python train.py --n_layer=18 --d_model=384 --n_head=6 --n_kv_head=1 --head_dim=96 --d_mlp=1536 --vocab_size=8192 --activation="gelu" --norm="layernorm" --norm_place="pre" --norm_eps=1e-05 --positions="rope" --rope_base=10000.0 --rope_fraction=0.25 --qk_norm=false --attn_scale=0.102 --bias="none" --tie_embeddings=true --parallel_block=true --init="normal" --init_std_qkv=0.0224 --init_std_o=0.0 --init_std_up=0.0224 --init_std_down=0.0 --optimizer="muon_variant" --lr=0.00126 --weight_decay=0.0 --lr_head=0.00648 --grad_clip=1.0 --warmup_steps=200 --schedule="wsd" --decay_fraction=1.0 --decay_shape="linear" --final_lr_fraction=0.0 --batch_tokens=131072 --seq_len=1024 --doc_mask=false --train_tokens=598300000 --steps=4565 --dataset="wikipedia_en"
MLP neurons of a small language model. Each row is named by its layer, matrix (up: input weights) and neuron, and shows model dimensions 208-271. Each number is 200 + 30 x the weight over its row's rms, rounded and kept within 0 to 999.
After each neuron's rows, "fires in" lists the words (lower case) most often at its 100 highest values on Wikipedia text that the model never trained on; "fires on" lists the tokens most often at its 100 highest values on Wikipedia text that the model never trained on. A number after a token or word is its count.

L14.up198,168,135,177,199,227,214,224,154,224,215,181,255,198,203,175,209,189,176,225,201,164,257,167,225,192,147,171,203,220,171,238,183,202,188,196,183,224,211,240,209,199,259,188,197,171,201,200,150,215,212,189,198,195,194,226,184,222,224,182,202,226,165,257,197
fires in: "is" 54, "as" 19, "was" 12, "the" 6
fires on: " is" 54, " as" 19, " was" 12, " the" 6

L2.up165,156,177,201,227,245,190,158,196,164,227,221,192,231,201,200,241,213,206,193,241,195,190,254,172,197,235,164,265,163,159,195,216,194,229,217,143,233,185,202,198,182,204,236,159,143,195,233,222,159,189,219,186,204,168,178,243,192,195,195,194,230,163,203,197
fires in: "de" 48, "obligations" 6, "verses" 6
fires on: " de" 65, " del" 8, " obl" 8, " vers" 8, " du" 6, " des" 4

L2.up747,176,199,218,166,174,233,200,185,157,189,150,265,232,184,159,199,240,206,225,182,190,176,220,234,225,269,227,199,208,229,202,218,184,220,203,265,198,201,199,204,247,228,153,158,245,201,231,160,216,167,210,158,179,189,169,153,206,199,195,244,172,193,281,186
fires in: "published" 12, "described" 10, "isbn" 9, "press" 8, "language" 8, "newspaper" 8
fires on: " published" 12, " newspaper" 10, " described" 10, " ISBN" 9, " language" 8, " transl" 7

L7.up30,166,127,208,219,181,159,205,222,173,200,261,197,184,183,212,138,149,243,220,169,159,218,201,186,225,163,251,238,207,203,183,217,226,192,207,192,253,231,227,204,258,202,192,192,220,190,208,169,184,167,136,211,186,199,199,242,211,183,197,228,187,236,182,204
fires in: "years" 29, "following" 6, "year" 6, "contract" 6, "months" 5, "sentenced" 4
fires on: " years" 29, " year" 7, " following" 6, " contract" 6, " months" 5

L11.up283,186,225,152,193,171,179,235,148,245,245,178,243,201,211,202,198,164,163,195,195,169,196,180,201,192,182,185,220,198,214,186,229,177,143,234,231,204,227,234,156,181,154,211,243,231,175,189,204,220,199,188,168,220,213,145,180,204,158,254,231,179,169,141,174
fires in: "to" 24, "would" 19, "not" 11, "minimal" 4, "ll" 4
fires on: " to" 24, " would" 19, " not" 11, "l" 6, "ll" 4

L11.up1418,219,205,201,235,195,194,211,148,163,190,169,157,212,164,219,178,208,218,264,219,189,190,204,226,242,181,187,209,202,251,191,128,191,176,201,223,261,221,184,217,231,208,206,202,250,169,178,182,229,199,202,206,246,240,214,151,208,194,221,211,259,207,207,192
fires in: "the" 35, "early" 7, "a" 7, "this" 4
fires on: " the" 33, " early" 7, " a" 7, "th" 6, " this" 4

L2.up347,215,239,202,153,225,160,210,244,204,211,198,214,216,239,252,223,173,202,207,212,163,232,227,190,231,182,220,142,190,165,220,259,193,216,251,222,186,145,198,165,193,177,262,182,189,222,141,164,203,169,195,230,202,189,194,214,216,178,179,199,229,208,184,211
fires in: "home" 18, "moved" 16, "ground" 11, "location" 7, "flows" 4
fires on: " home" 21, " moved" 16, " ground" 9, " Home" 6, " flow" 5, " ju" 5

L2.up359,224,194,205,150,226,180,203,222,290,185,193,190,151,206,235,278,209,222,153,224,197,184,197,243,253,190,208,140,174,227,150,197,233,206,234,170,226,185,198,206,193,191,232,213,139,197,200,176,199,199,182,208,219,222,213,205,227,230,188,241,183,193,249,232
fires in: "area" 39, "located" 9, "population" 8, "historic" 7, "highway" 5
fires on: " area" 34, " located" 9, " Historic" 7, " population" 6, " highway" 5, " improve" 4

L2.up805,207,218,232,199,135,192,224,190,157,268,223,241,219,223,216,223,176,210,194,178,210,244,236,301,198,210,238,167,172,274,252,214,268,221,222,227,226,202,217,141,218,185,178,206,208,203,200,214,218,198,181,180,206,174,198,163,196,241,205,173,185,226,207,226
fires in: "other" 20, "same" 19, "later" 15, "others" 10, "special" 8, "real" 7
fires on: " same" 19, " other" 14, " later" 11, " others" 10, " Real" 8, " Special" 8

L2.up1287,271,219,174,165,220,142,270,206,239,228,206,193,173,187,232,264,179,187,197,248,231,205,190,201,245,183,177,187,193,124,209,178,183,199,186,233,170,214,220,235,188,207,215,227,189,205,167,242,196,180,191,244,225,171,199,192,183,186,240,197,204,226,198,170
fires in: "had" 75, "having" 9, "need" 6
fires on: " had" 75, " having" 9, " need" 6

L2.up1049,197,227,224,158,227,144,226,188,157,182,138,244,225,187,197,210,210,200,204,243,235,212,170,173,176,184,150,188,177,150,184,193,243,259,223,242,192,172,202,172,213,215,197,223,180,161,192,150,210,168,211,184,253,211,184,178,191,195,225,232,214,177,210,245
fires in: "best" 32, "only" 25, "maximum" 4, "van" 4
fires on: " Best" 25, " only" 25, " Mol" 16, " Van" 9, " best" 7

L11.up420,213,275,208,216,178,217,191,149,260,202,234,218,203,192,213,238,170,163,162,202,172,264,224,195,197,164,191,128,186,227,227,196,216,227,207,184,191,251,231,189,177,194,198,242,189,221,220,167,172,188,264,167,196,237,197,162,156,207,169,249,193,173,194,208
fires in: "the" 54, "s" 7, "which" 5, "that" 4, "he" 4
fires on: " the" 47, "s" 7, " The" 7, " which" 5, " he" 5, " that" 4

L2.up811,182,176,176,200,233,156,201,258,257,179,165,180,223,209,210,241,197,223,236,183,163,198,138,185,231,232,223,242,221,189,158,188,234,204,199,203,190,196,181,187,201,205,218,209,251,229,140,194,211,202,141,143,211,233,227,175,175,197,178,222,249,180,197,207
fires in: "original" 20, "performed" 9, "traditional" 8, "main" 7, "treatment" 6, "bmcd" 4
fires on: " original" 20, " main" 10, " traditional" 10, " performed" 9, "CD" 7, " treatment" 6

L11.up1397,207,157,227,198,202,161,240,260,164,182,174,166,188,237,175,247,168,196,251,165,198,285,206,211,231,176,181,242,223,156,167,167,163,183,163,190,215,220,235,227,212,196,170,225,220,191,191,183,203,222,199,186,226,195,228,190,217,241,230,184,188,202,204,232
fires in: "is" 43, "was" 18, "are" 5, "tracks" 5
fires on: " is" 43, " was" 18, " are" 5, " tracks" 5, "s" 5

L2.up704,237,189,217,250,218,214,138,155,227,160,189,181,206,228,191,171,204,204,228,237,214,152,179,204,187,208,206,229,181,251,211,177,216,217,182,178,200,217,181,134,148,214,193,255,200,205,237,188,177,243,205,193,205,236,269,210,179,147,225,128,201,142,222,243
fires in: "released" 29, "introduced" 6, "edition" 6, "elections" 6, "occurred" 5, "version" 5
fires on: " released" 29, "ol" 12, " introduced" 6, " edition" 6, " elections" 6

L14.up276,150,193,188,222,196,161,181,207,191,159,202,217,208,208,198,205,234,229,222,211,212,233,222,240,243,199,219,245,173,208,196,205,210,226,138,188,168,194,173,197,218,253,210,182,166,216,158,214,236,212,150,222,210,163,224,208,216,181,180,192,187,211,211,199
fires in: "has" 35, "had" 29, "made" 7, "have" 5
fires on: " has" 35, " had" 29, " made" 7, " have" 5

L2.up1003,191,225,222,185,219,197,194,170,177,239,193,255,232,149,192,198,257,210,168,189,229,204,215,152,167,203,214,193,215,226,209,183,190,218,201,234,231,254,224,283,208,189,173,185,188,174,212,207,188,254,193,181,195,236,217,174,205,172,83,207,177,232,215,163
fires in: "one" 62, "cover" 9, "quality" 5, "coverage" 4, "ones" 4
fires on: " one" 67, " cover" 14, " sim" 8, "ality" 6

L2.up206,169,193,204,245,192,181,197,214,280,176,203,203,212,234,202,181,189,214,218,200,175,223,252,231,165,191,176,202,224,220,193,186,163,168,236,214,186,216,220,191,168,215,234,182,216,187,166,230,150,183,231,217,215,165,146,132,175,253,186,155,230,200,190,221
fires in: "medical" 12, "young" 11, "language" 11, "racing" 10, "industrial" 6, "rural" 6
fires on: " young" 14, " Medical" 12, " language" 11, " Racing" 9, " child" 8, " industrial" 7

L11.up617,166,181,165,204,203,220,223,170,158,195,193,205,215,269,182,201,126,237,209,196,179,188,220,207,158,238,214,163,198,227,249,169,188,158,179,204,151,169,194,215,251,216,257,212,155,197,177,208,136,176,182,232,195,230,259,217,202,201,175,268,166,162,201,217
fires in: "his" 71
fires on: " his" 64, " His" 8

L2.up1320,212,223,180,205,246,216,219,125,253,176,203,221,230,199,218,197,168,187,145,205,214,240,228,254,232,182,225,215,191,202,202,237,182,235,208,203,173,187,230,154,177,164,156,221,261,247,200,166,227,239,192,242,206,191,152,223,184,181,187,153,189,181,171,206
fires in: "a" 25, "votes" 16, "observed" 5, "blue" 5
fires on: " votes" 16, "A" 15, " A" 14, " Ba" 8

L2.up801,208,202,204,139,195,217,200,252,161,220,249,236,227,188,208,182,251,202,182,219,198,229,167,253,212,241,214,123,175,206,227,187,158,214,217,251,206,204,192,221,225,197,251,220,164,178,206,222,208,208,190,209,210,270,278,194,220,228,188,169,179,172,153,242
fires in: "his" 62, "abu" 4, "damage" 4
fires on: " his" 62, " Abu" 4, " rain" 4, " damage" 4, " rest" 4, " my" 4

L2.up1423,207,207,178,200,212,236,186,219,172,176,183,151,241,188,183,209,204,242,195,232,202,186,259,257,214,181,166,142,120,214,160,240,151,232,188,225,184,196,148,204,231,188,194,201,188,169,237,187,217,250,207,203,222,212,212,232,225,217,173,216,139,189,219,246
fires in: "president" 19, "professor" 11, "secretary" 9, "department" 9, "general" 5, "men" 5
fires on: " President" 11, " president" 11, " professor" 10, " Tech" 10, " Secretary" 9, " Department" 9

L2.up1012,194,188,172,230,217,185,200,257,222,215,213,184,208,157,199,218,216,196,200,213,153,238,193,185,191,223,214,202,197,193,245,218,193,199,170,225,210,158,221,195,221,206,175,202,182,231,207,279,202,248,180,206,230,253,162,195,232,233,217,208,160,186,191,142
fires in: "life" 21, "suzuki" 18, "children" 8, "born" 5, "flows" 4
fires on: " Su" 25, " life" 21, " flow" 8, " children" 8, " pres" 5, " born" 5

L11.up148,207,192,187,263,153,237,140,171,214,188,208,205,240,146,195,151,179,178,182,215,227,240,211,163,193,233,234,186,168,160,126,287,185,243,244,237,216,249,225,215,234,207,234,217,189,258,127,178,171,244,172,159,277,199,231,136,217,188,203,149,249,209,257,206
fires in: "the" 18, "as" 15, "and" 7, "terminus" 5, "a" 5
fires on: " the" 18, " as" 15, " and" 7, "in" 5, " a" 5

L14.up1391,161,194,197,260,186,287,220,195,202,240,171,135,168,214,152,225,139,229,215,187,159,195,210,207,244,249,184,245,178,221,275,217,242,152,130,223,147,193,207,202,190,184,219,267,167,202,189,203,156,191,186,196,212,243,207,149,215,190,176,189,179,171,223,223
fires in: "the" 42, "and" 19, "s" 6
fires on: " the" 40, " and" 19, "s" 6

L11.up47,180,202,212,178,147,195,210,233,215,239,220,216,229,139,205,196,191,180,142,144,215,234,176,208,200,221,155,193,222,238,200,191,205,222,216,204,241,230,157,193,176,196,196,171,169,211,229,235,234,202,194,227,236,150,247,235,189,199,203,211,207,216,152,204
fires in: "of" 38, "the" 14, "a" 9, "and" 8
fires on: " of" 38, " the" 14, " a" 9, " and" 8

L2.up912,203,173,231,183,181,195,194,137,239,201,164,161,197,194,238,217,172,184,183,228,198,204,228,208,213,211,213,224,155,162,161,183,210,202,242,191,199,221,206,235,224,181,225,233,202,164,253,245,254,200,210,134,208,225,156,212,243,203,256,228,158,158,159,193
fires in: "hold" 17, "title" 16, "other" 16, "fight" 7, "map" 4
fires on: " hold" 17, " title" 16, " other" 16, " adm" 9, " map" 8, " fight" 8

L2.up433,195,208,254,211,166,197,222,210,159,140,183,215,146,127,224,254,193,250,179,206,195,247,201,191,156,160,204,167,158,256,204,201,194,182,195,161,263,203,205,229,156,181,234,234,233,198,182,207,207,217,260,198,157,199,223,210,168,281,178,175,234,170,204,260
fires in: "for" 21, "city" 12, "antonio" 9, "austin" 7, "richmond" 5, "forever" 4
fires on: " For" 30, " City" 12, " Antonio" 9, " Austin" 7, "For" 5, " Richmond" 5

L2.up918,229,209,185,223,151,179,172,233,241,218,224,197,208,223,190,245,227,218,174,194,193,200,151,176,219,238,159,180,194,214,198,227,185,177,255,191,187,225,198,232,249,210,219,186,196,240,200,228,212,205,226,212,224,212,194,213,234,241,195,236,203,152,221,200
fires in: "married" 13, "announced" 10, "brand" 9, "featured" 8, "design" 8, "designs" 5
fires on: " design" 15, " married" 13, " brand" 11, " th" 11, " announced" 10, " featured" 8

L2.up981,210,199,172,164,197,254,199,200,202,198,184,204,202,189,193,261,144,191,213,194,186,209,187,189,168,206,218,180,216,175,231,163,230,194,239,268,201,191,247,217,221,129,194,146,206,196,241,251,181,248,218,210,156,190,233,249,237,176,177,164,170,235,147,213
fires in: "they" 27, "she" 15, "british" 14, "men" 9, "empire" 6
fires on: " they" 27, " British" 14, " she" 11, " men" 9, " She" 8, " Empire" 6

L2.up140,166,218,245,182,178,182,179,211,199,164,173,205,271,184,203,243,245,196,211,219,172,207,200,202,195,172,216,166,225,171,254,202,202,183,223,255,173,202,188,185,203,236,219,172,313,268,257,106,178,257,257,239,177,222,185,174,235,217,222,238,200,186,195,243
fires in: "life" 34, "period" 6, "times" 6, "vykintas" 4, "time" 4
fires on: " life" 26, " Life" 9, "ature" 8, "kin" 8, "ium" 7, " period" 6

L2.up569,173,221,203,220,147,139,211,202,167,191,145,156,197,181,220,234,108,187,173,212,176,225,197,185,220,168,178,150,224,169,228,167,225,171,260,188,182,180,226,146,228,147,238,199,213,230,197,198,236,177,169,208,225,181,204,180,238,191,218,212,225,230,214,181
fires in: "had" 31, "after" 7, "decline" 5, "despite" 5, "average" 4, "experience" 4
fires on: " had" 31, " pro" 11, " decl" 9, " after" 7, " experience" 6, " Lo" 6

L2.up1058,211,234,219,206,206,181,190,181,197,200,219,234,214,144,137,208,203,153,151,140,247,196,202,177,195,212,186,152,201,191,150,156,210,230,199,226,215,187,245,199,144,166,203,238,197,187,241,209,206,209,221,192,222,220,190,183,226,214,200,175,249,165,210,164
fires in: "university" 38, "studio" 10, "mill" 8, "pld" 6, "course" 4
fires on: " University" 37, " studio" 10, " mill" 9, " Pld" 6, " course" 5

L2.up439,244,195,186,177,265,139,212,241,216,133,208,273,205,200,207,151,242,189,209,203,212,192,216,207,242,261,226,247,196,190,245,202,251,229,169,167,289,202,167,190,184,213,177,262,219,271,214,180,186,179,214,222,149,223,219,191,177,163,230,188,166,190,221,247
fires in: "village" 21, "town" 13, "information" 11, "area" 7, "protein" 6, "species" 5
fires on: " village" 22, " town" 13, " information" 11, " protein" 9, " prison" 6, " area" 6

L2.up723,205,187,127,204,211,201,264,227,155,233,197,218,241,217,195,226,160,206,179,159,178,210,149,179,206,183,156,183,151,202,248,209,224,219,191,167,177,195,166,207,216,228,207,195,182,144,218,223,176,179,180,201,168,173,168,206,206,231,262,194,159,178,218,168
fires in: "have" 39, "dar" 8, "injured" 5, "patients" 5, "appears" 4, "returning" 4
fires on: " have" 39, "AR" 8, " CR" 6, "ean" 6, " injured" 5, " patients" 5

L2.up920,176,188,225,204,240,188,199,217,239,192,196,180,201,247,219,190,176,199,210,246,163,217,236,210,306,236,203,203,186,191,222,200,162,196,200,130,205,193,254,178,175,169,265,215,214,229,209,200,142,189,210,185,217,187,196,201,208,141,149,231,189,187,206,219
fires in: "de" 24, "march" 19, "civil" 7
fires on: " de" 35, " March" 20, " Civil" 7, " del" 7, " God" 6

L2.up186,219,170,162,189,192,232,191,136,197,196,185,158,193,113,234,174,153,186,182,246,193,226,148,221,187,136,228,201,164,236,216,191,176,205,222,130,169,242,224,156,239,157,187,165,190,170,129,204,202,233,165,214,221,241,188,206,215,212,221,189,240,130,227,280
fires in: "right" 14, "red" 13, "out" 12, "rights" 10, "back" 4, "treatment" 4
fires on: "ani" 19, " Red" 13, " right" 12, " out" 12, " rights" 9, " reb" 5

L14.up629,213,188,229,208,211,218,164,172,213,192,201,155,248,188,225,190,185,204,235,225,242,213,237,136,193,207,217,156,197,277,217,147,193,169,189,165,147,180,207,191,211,224,191,153,190,217,183,211,214,212,250,189,221,204,214,196,143,205,175,160,184,163,171,170
fires in: "the" 44, "david" 10
fires on: " The" 40, " David" 9, "The" 4

L2.up354,199,212,220,205,137,233,195,189,198,182,205,238,206,184,205,248,226,150,221,218,220,189,240,272,238,169,213,250,189,226,261,190,199,237,203,193,174,204,195,178,227,229,192,218,245,237,238,184,226,174,244,196,215,200,199,214,157,179,170,226,258,230,233,216
fires in: "released" 21, "noted" 7, "named" 7, "estimated" 5, "identified" 5, "supported" 5
fires on: " released" 21, " noted" 7, " named" 7, " estimated" 5, " identified" 5, " supported" 5

L7.up299,197,234,202,239,168,207,240,162,226,221,229,198,227,185,141,219,236,237,236,274,173,140,256,265,214,169,207,197,202,258,186,164,233,157,243,196,166,213,201,219,215,261,191,166,185,268,202,146,150,213,187,157,194,195,223,164,164,231,184,243,213,207,158,181
fires in: "that" 21, "such" 15, "which" 11, "also" 10
fires on: " that" 21, " such" 15, " which" 11, " also" 10, " te" 6

L2.up973,192,184,187,162,207,268,178,231,208,187,212,157,202,241,196,181,203,158,223,207,158,232,189,187,197,165,216,212,175,160,168,188,229,184,168,209,187,213,208,173,221,218,235,244,153,215,158,252,213,183,175,186,186,164,203,186,246,181,126,211,190,212,215,154
fires in: "the" 15, "without" 13, "would" 13, "his" 13, "him" 11, "as" 7
fires on: "the" 24, " without" 13, " would" 13, " his" 12, " him" 11, "As" 8

L2.up1189,224,209,194,184,163,248,202,226,180,226,169,223,258,165,158,195,195,208,175,167,160,210,211,237,285,233,219,169,196,238,229,264,204,203,230,168,184,223,209,212,138,221,177,125,165,195,152,215,203,233,233,184,265,170,190,223,234,210,185,206,190,276,221,226
fires in: "family" 26, "town" 14, "husband" 10, "mother" 9, "queen" 6
fires on: " family" 26, " town" 14, " husband" 10, " mother" 9, " Holy" 7, " Queen" 6

L2.up61,192,143,198,228,189,222,209,222,270,170,205,211,222,246,196,185,179,253,180,158,203,166,177,199,166,246,218,239,197,207,276,196,237,215,190,191,174,146,235,179,156,195,213,189,236,239,216,157,212,149,224,265,199,193,239,196,153,190,182,230,211,188,210,222
fires in: "children" 16, "2021" 13, "catholic" 9, "reached" 7, "2022" 6, "regional" 6
fires on: " children" 16, " 2021" 12, " Catholic" 10, " reached" 7, " Regional" 6

L2.up405,156,166,280,191,210,163,218,220,277,193,179,164,236,172,216,195,201,229,206,176,202,240,231,219,213,212,249,181,201,213,205,174,203,190,211,174,170,195,227,240,184,217,161,173,173,205,177,167,170,202,182,224,217,180,207,172,205,209,159,204,191,184,192,164
fires in: "has" 56, "have" 17, "they" 9, "these" 5, "the" 4
fires on: " has" 57, " have" 17, " They" 9, " These" 5, " The" 4

L2.up1147,203,189,206,148,179,247,202,156,179,211,221,230,146,184,251,240,172,237,167,194,225,228,206,216,209,200,197,226,187,215,148,177,192,183,199,186,199,216,126,231,182,224,197,213,186,244,167,183,193,252,219,158,230,244,253,174,231,195,162,199,194,205,175,213
fires in: "before" 44, "after" 25, "at" 7, "owned" 6, "acquired" 4
fires on: " before" 44, "After" 15, " After" 12, "At" 9, " owned" 6

L2.up15,193,210,205,202,149,191,157,174,206,222,201,233,206,195,225,206,234,168,175,199,199,233,167,235,220,215,146,208,184,206,261,239,180,205,198,232,162,247,183,235,179,222,191,207,216,231,212,290,229,280,248,219,159,211,215,183,232,203,249,128,227,200,145,218
fires in: "n" 19, "thor" 14, "it" 8, "jr" 7, "he" 4
fires on: "N" 28, " Thor" 17, "He" 14, "Sp" 8, "It" 8

L2.up1509,168,178,165,203,204,196,153,197,269,221,219,193,198,146,192,174,185,210,184,149,206,207,202,235,208,170,165,152,209,235,239,215,225,183,131,179,218,176,154,187,164,228,204,170,212,172,231,221,171,230,216,181,235,149,165,205,214,180,153,187,195,214,242,263
fires in: "two" 52, "three" 14, "city" 5
fires on: " two" 52, " three" 14, " Gl" 10, "00" 7, " Hor" 6, " City" 5

L7.up541,200,212,219,204,227,166,193,222,160,205,190,207,208,212,182,204,167,244,242,194,132,224,225,220,210,162,159,224,177,174,212,216,200,198,172,191,266,172,197,241,192,215,229,166,212,199,240,216,187,179,166,184,169,222,148,173,200,211,180,238,156,230,173,187
fires in: "0" 18, "1" 17, "xavier" 12, "2" 7, "dōrō" 6
fires on: " 0" 16, " 1" 16, "avi" 12, " 2" 7, "d" 6

L2.up1368,215,204,160,166,167,246,222,208,196,189,182,274,142,209,169,190,161,214,185,180,165,206,178,227,208,266,195,256,246,230,162,198,235,229,146,232,200,238,237,147,220,219,169,189,203,248,212,208,203,243,218,158,256,222,206,170,222,189,190,230,176,158,222,171
fires in: "round" 18, "he" 17, "records" 11, "record" 5, "company" 5, "single" 4
fires on: " round" 21, " He" 17, " Records" 11, " record" 5, " company" 5, " single" 4

L2.up1304,183,188,187,220,230,242,230,137,217,200,193,209,152,242,227,201,224,222,179,173,184,196,203,230,226,182,222,227,199,158,257,219,193,274,202,208,182,169,187,214,159,213,217,167,242,255,185,197,173,185,212,244,191,217,215,206,222,227,201,161,210,222,154,229
fires in: "one" 22, "used" 12, "use" 9, "cause" 5, "user" 4, "now" 4
fires on: " One" 16, " use" 16, " used" 12, " cause" 8

L11.up1046,229,191,224,185,184,187,184,181,192,216,206,212,173,204,212,240,170,226,228,232,216,219,185,191,153,227,185,190,146,231,224,217,150,177,177,196,155,213,174,201,167,128,195,224,210,242,221,214,187,221,214,263,206,179,211,255,229,216,278,164,179,214,229,198
fires in: "a" 88
fires on: " a" 82, " A" 4

L2.up992,191,166,180,226,173,229,202,214,200,169,141,149,175,170,220,221,198,191,184,204,167,207,176,191,201,200,201,179,169,204,174,205,248,221,215,237,217,207,200,183,193,139,242,200,137,186,168,193,254,209,228,179,167,158,195,221,196,212,135,213,194,223,157,194
fires in: "center" 19, "video" 16, "espn" 11, "cover" 6, "park" 5, "hall" 4
fires on: " Center" 19, " video" 17, " ESPN" 11, " cover" 10, " Park" 9

L2.up289,202,195,252,133,209,190,189,214,194,211,212,185,170,240,240,175,173,210,237,163,190,204,240,213,198,208,169,189,217,226,134,148,224,144,249,222,195,240,193,170,228,200,232,200,223,215,170,213,227,171,177,164,222,170,202,135,198,175,198,174,164,176,167,192
fires in: "not" 65, "most" 4
fires on: " not" 73, "ally" 9, " Not" 6, "most" 6

L2.up434,205,213,198,195,222,242,173,179,180,196,204,164,236,123,182,220,172,197,209,205,229,208,143,216,196,227,235,217,194,225,157,142,195,195,192,208,210,199,236,160,250,208,162,249,134,187,174,267,180,203,215,160,177,208,256,202,224,171,220,207,177,194,155,220
fires in: "known" 34, "swedish" 7, "polish" 6, "they" 5, "norwegian" 4
fires on: " known" 32, " Swedish" 7, "olit" 7, "uts" 7, " Polish" 6, " They" 5

L2.up682,225,187,172,246,185,180,213,258,201,162,234,214,187,198,203,193,169,212,210,162,159,188,214,216,207,178,162,238,174,216,263,183,168,196,178,235,176,156,225,216,213,191,231,159,257,227,228,196,226,211,181,144,212,216,187,144,196,251,133,198,164,192,169,212
fires in: "year" 20, "period" 12, "years" 10, "summer" 9, "war" 6, "racing" 6
fires on: " year" 20, " period" 12, " years" 10, " summer" 9, " war" 7, " Racing" 6

L2.up343,174,207,193,147,164,172,191,220,214,275,198,211,146,216,190,270,203,238,278,208,238,222,187,202,188,165,183,233,174,231,200,183,213,173,220,193,220,240,218,163,213,192,174,104,182,204,227,258,243,192,164,194,154,208,247,177,161,256,215,211,202,207,184,249
fires in: "texas" 20, "coast" 11, "game" 9, "average" 7, "pittsburgh" 6, "touchdown" 4
fires on: " Texas" 20, " Coast" 11, " game" 10, " average" 7, " Pittsburgh" 6, "isch" 5

L2.up700,139,143,196,209,168,213,198,162,182,204,202,178,204,193,173,181,189,152,175,177,198,187,210,197,168,240,217,263,207,197,219,216,169,183,223,187,199,201,164,191,200,206,221,211,196,208,216,205,256,238,176,231,211,182,202,225,178,205,178,211,234,214,160,205
fires in: "any" 26, "each" 18, "writing" 8, "give" 7, "provide" 4
fires on: " any" 27, " each" 18, " writing" 11, " add" 8, " give" 7, " provide" 4

L2.up759,190,157,179,252,189,206,187,168,181,172,179,209,229,173,148,179,205,192,177,128,239,241,211,212,169,204,199,217,220,258,195,228,256,194,170,226,207,201,235,175,173,201,198,209,160,228,210,223,168,180,196,171,210,215,168,207,222,210,186,205,170,109,175,162
fires in: "3" 24, "team" 22, "100" 16, "two" 13, "single" 5, "3r" 4
fires on: " 3" 30, " Team" 22, " 100" 16, " two" 13, " single" 5

L7.up381,206,194,215,162,244,154,192,174,257,177,177,209,140,172,185,183,185,173,209,253,207,198,281,200,188,204,199,232,208,164,194,247,243,231,160,224,183,219,157,197,160,162,171,189,182,209,215,263,121,204,219,239,225,128,169,200,185,248,171,205,184,183,156,183
fires in: "have" 26, "has" 11, "had" 6, "ve" 5, "heat" 4
fires on: " have" 26, " has" 11, "ow" 8, "at" 7, "ve" 6, " had" 6

L2.up615,188,188,233,224,239,216,155,176,228,176,168,197,177,164,209,191,156,177,260,266,224,239,267,210,259,206,213,210,192,234,191,172,197,215,195,200,218,189,242,189,213,215,222,212,206,219,212,258,216,184,248,195,212,194,187,212,209,161,264,187,240,176,234,240
fires in: "after" 32, "j" 18, "prs" 5, "joc" 4, "sr" 4, "then" 4
fires on: " After" 34, " J" 30, " PR" 6, " SR" 4, " then" 4

L2.up771,211,193,234,182,211,166,155,207,283,211,215,208,175,158,225,179,216,167,218,250,205,213,192,226,197,233,247,153,164,257,194,233,216,203,214,166,185,184,229,158,146,161,125,174,143,273,186,137,213,237,219,192,170,157,206,172,188,192,269,193,191,204,192,181
fires in: "village" 22, "town" 11, "households" 9, "rural" 9, "parish" 5
fires on: " village" 23, " town" 11, " households" 9, " rural" 9, " parish" 6

L2.up88,222,186,206,175,213,198,225,191,136,154,196,214,200,209,188,178,196,211,244,164,208,294,251,191,194,206,198,237,123,199,227,221,180,162,212,173,188,205,286,195,181,206,164,209,213,180,131,227,235,210,232,210,177,240,232,216,190,187,185,207,214,188,211,184
fires in: "best" 22, "central" 11, "eastern" 10, "stream" 7
fires on: " Best" 22, " stream" 11, " Eastern" 10, "uk" 6, " central" 6, " Central" 6

L2.up372,225,137,226,210,137,224,232,220,185,182,217,167,211,161,152,252,193,184,196,175,188,157,212,232,261,240,186,160,231,209,167,261,230,219,197,132,205,243,201,203,172,145,166,220,192,185,178,241,164,178,191,143,208,124,200,156,255,244,210,154,201,204,198,220
fires in: "television" 14, "tv" 12, "df" 9, "football" 8, "fc" 6, "abc" 4
fires on: " TV" 14, " television" 10, " DF" 10, " football" 6, " FC" 6, " NS" 5

L2.up6,237,229,171,205,247,186,218,156,211,227,185,243,198,212,211,177,181,234,232,131,171,260,177,237,204,257,228,256,247,198,213,122,197,205,170,207,179,173,181,186,223,210,175,148,223,176,180,166,235,238,183,208,132,206,162,190,211,198,198,188,153,134,185,190
fires in: "championship" 11, "hard" 10, "yes" 10, "x" 7, "open" 7, "power" 5
fires on: " Hard" 13, " Championship" 11, " Yes" 10, " Open" 10, "E" 8